config.toml
n_layer = 10
d_model = 512
n_head = 8
n_kv_head = 8
head_dim = 64
d_mlp = 2048
vocab_size = 19640
activation = "gelu"
norm = "layernorm"
norm_place = "pre"
norm_eps = 1e-05
positions = "learned"
qk_norm = false
attn_scale = 0.125
bias = "none"
tie_embeddings = true
parallel_block = false
extras = ["capped logits"]
init = "trunc"
init_std_qkv = 0.0252
init_std_o = 0.0
init_std_up = 0.0252
init_std_down = 0.0
optimizer = "adamw"
lr = 0.000478
lr_mult_qkv = 0.7
lr_mult_up = 0.618
beta1 = 0.9
beta2 = 0.95
lr_head = 0.00909
grad_clip = 2.0
warmup_steps = 268
schedule = "cos"
final_lr_fraction = 0.1
batch_tokens = [32768, 65536]
seq_len = 1024
doc_mask = true
train_tokens = 488500000
steps = 10563
dataset = "wikipedia_en"
MLP neurons of a small language model. Each row is named by its layer, matrix (up: input weights; down: output weights) and neuron, and shows model dimensions 144-207. Each number is 128 + 32 x the weight over its row's rms, rounded and kept within 0 to 255.
Before each neuron's rows, "fires in" lists the words (lower case) most often at its 100 highest values on Wikipedia text that the model never trained on; "fires before" lists the tokens most often just after its 100 highest values on Wikipedia text that the model never trained on.

fires in: "0", "3", "1", "2", "5"
fires before: " | ", " |", " |  |", "; "
L6.up1236 [103 192  99 161 190 129 169 106 111 139 135 107 133 109  86 108 107 141 151 122 137  89 104  97 177 139  86 130 140  67 147 111 105 130 153 121 118 160 176  96  96 108  69 149 113  85 119 127  68 186  81 128  90 135 101 130 100  98 136 157 116  64 102 156]
L6.down1236 [143 177 118 148 111  96 150 194 145 155 149 133  97  79 108 118  91  46  46 120 127 161  93 114 109 115 132 142 179 116 131 131 178 135 140 101 165 163 120 136 162 148  94 129  80 143 155 151 174  90 121 144 129 101 129 151  78  99 119 175 123 109  83 136]

fires in: "1", "0", "5", "4", "record"
fires before: " (", ".", ") | ", ") | −"
L2.up1562 [115 121  89  94 169 172 197 214 108 124 153 138 148  87  90  95 142 115 141 151 151 118 151 111 181 153 162 109 138  95 134  97 140 164 209 134  98 100 188 133  73 165  85 111 139 119 118  93 132 128 144 181 103 160 115 170 138  79 123 159 160 134 132 138]
L2.down1562 [176 136 130 182  98 114 153 167 120 109 107 125 108  92 134 130  98 114 112 173  99 117 136 154 126  86 154  76 139 112 142 175 152 100  73 127  88 131 115 128 123 199 120 157 149 127 104 101 171 133 116 143 127 152 108 120 164 130 175 144 156 187 137 115]

fires in: "september", "on", "february", "october", "may", "march"
fires before: "2", "1", "10"
L2.up1138 [135 155 148 106 142 106 138 130 101 139  75 156  84 139 105 124 150 179 140 111  78  98 113 141 151  93 145 129 143 117  55 187 133 181 204 132 168 124  67 116 138 175 153 181 132 184 106 136 112 169 138  95 121  48 159 140 123 127 161 154 129 169  94 118]
L2.down1138 [158 148 148  86 170 106  57 130 109 104  84 103 166  94 122  86 115 104  95 184 148 154 169 105 176  90  76 105 182 146 122 132 102 163  70 120 165 132 115 101 153  77 169 155 143 120  94 132 120 181 155 156 130 121 108 135 144 124 173 128 179  77 112 113]

fires in: "in", "oct", "jan", "nov", "dec"
fires before: "1", "2"
L2.up1796 [153 177 177 144 152  99 141  87 167 146  64 139 109 125 135 110 163 165 118  82 122 144 144 163 111 133 125  99 146 143 109 173 125 137 155 131 157 134 130 126  79 160  98 114 118 147 134 101 104 194 159 105 124 102 138 145 112 150  90 109 116 142 106 115]
L2.down1796 [113 171  94 111 138 132  65  99 109 103 127  85 151  79 169  96 163  97 131 133 152 113 121  73 195 149  76 163  72 120 109 138  90 103 123 141 108 114  76 155 131 105 161 121 147 128 145 140  99 137 110 105 138  66  74 117 134 135 199 128 126 100 178 178]

fires in: "in", "early", "late"
fires before: "1", "2"
L2.up1263 [123 141 129  76 118  97 129 154 103  84 146 127 174 114 175 122 178 119 138 128  67 121 105 127 145 139  84 110 155 146 112 127 153  90 176 132 108 165 107 180 156 135 164 168 150 144 122 117 163 221 134 120 165  88 158 140 120 139 152 184 123  82 156 162]
L2.down1263 [184 122 126  77  97 125 127  96 124 102  78 111 150 132 128  97 112  91 129 177  61  87 134  55 138 115  87  74 143 126 123 133 150 133 116 112 138 150 116 189 127 134 176  94 104 162 192  87  77 128 146 103 122 167 110 129 109  96 116 117  68 164  91 157]

fires in: "8", "0", "1", "3", "4", "7"
fires before: ") | ", ") | −", " (", ") |"
L6.up360 [ 90 130  68 150 167 146 133  98 131 123 103 127 167 162 144  95 143 155 121 172 118 209  88 130 147 143 167  94 143 161 104  86 142 147  96 107  91 152  82  97 131 165 154 119 145 100 125 127 153 141 123 100 196 184 129 171 110 211 137 187 150 156  99 130]
L6.down360 [116 128 190 147  99 134 102  89 153  80 123 175 143 121  91 135 106 140 106 150  86  53 146 145 116 134 203 111 124 109 102 172 156 122 137 165 129  87 113 118 151 147 158 159  95 102 106 174 144 101 147 101 119 138 145 101 131 154  85  99 138 108 167  89]

fires in: "in"
fires before: "1", "2"
L6.up1466 [164  74  59  96 146 139 150 131 146 110 131 134  84 161 150  39 125 132  98 116 153 138 163 133 164  84 164 148 150 164 169 109 146 195 171 144  85 149  85 137 124  98 142 168 127 164 126 143  89 161 143 113 110 148 158 112 150 102 101 169  81 130 126  91]
L6.down1466 [116 144 220 140 145 122 136 132  88 150 139 150  76  94 109 146  98 130 123 173 111 168  96  51 140 146 131 129 116 161  67 165 101 155 102 135 168  89 124 109 106 126 108 116 144 133 152 192 144 105 130 119 147 122  81 157 110 123 120  86 184  98 141 142]

fires in: "in", "had"
fires before: "1", "2"
L2.up1999 [167  86 120 113  95 149  94 168 157 140 173 158 112 169  96 187 159 177 166 183 119 163 118 131 160  88  61 138 133 167 112 160 124 128 148 164  81 161 120 114 144 124 168  74 136 162  86 132 131 195 105 158 164 113 138 158 136 128 155 155 110  96 139 114]
L2.down1999 [125 111  73 128 103 120 173  56  98 180  64 142 120 116  63  62  82 100 155 158 118  66 147 143 129 106 152  94 146 120 125 132 143  97 138  93  68 186 106 128 163 166 125 115 149 173 100 142 118 144  84 121 147  80 145 173 129 105 134 130 163 147 167 131]

fires in: "kg", "march", "october", "february", "may", "september"
fires before: "2", "1", ") |", " |"
L2.up1266 [162 138 125 112 180 131 134 146 170 144 104 104 149 140 116 166 143  94 174 127 110 110 154 154 163 100 108 187 172 173 104  91 158 110 134 159  96 143 137 104 114 150 138 106 148 169  97 177  40  76 108  73 139 173 115  96 138  91  90 163 158  85 129 124]
L2.down1266 [142 149 171 146 112  98 209 102 129  96 153 142 166 100 106  53 146 116 105 103  77 100 173 119 121 177 145  78 106 157 179 122 174 106 182 113 103 116 104 165 119 116 103  91 114 117  84 167  99 152  95 184  96  90 158  83 166 135 149 139  97 135 124 149]

fires in: "in", "the", "by"
fires before: "1", "2"
L2.up1536 [119 140  58 122 149 105 136 181 140  78 105 133 119 145  51  80  88 153 125 111 137  86 118 181 174 136 133 164 128 162 127 184  70 125 151 150  94 159 148 158 152 201 102 123  97 127  79 126 100 194 125  92 103  91 166 144 117 145 162 181 133 126 147 186]
L2.down1536 [128 110 127 123 157 108 101 133 120 211  93 120 127 161  97 137 100  85  83 120  49 128 113 115 132 115 158  94  89 187 122 181 104 116  92 173 147 174 133 207 100  68 130 134 159 142 125 161 149 109 114 162 123  58  87 150  93 140 155 136  99 127  82 115]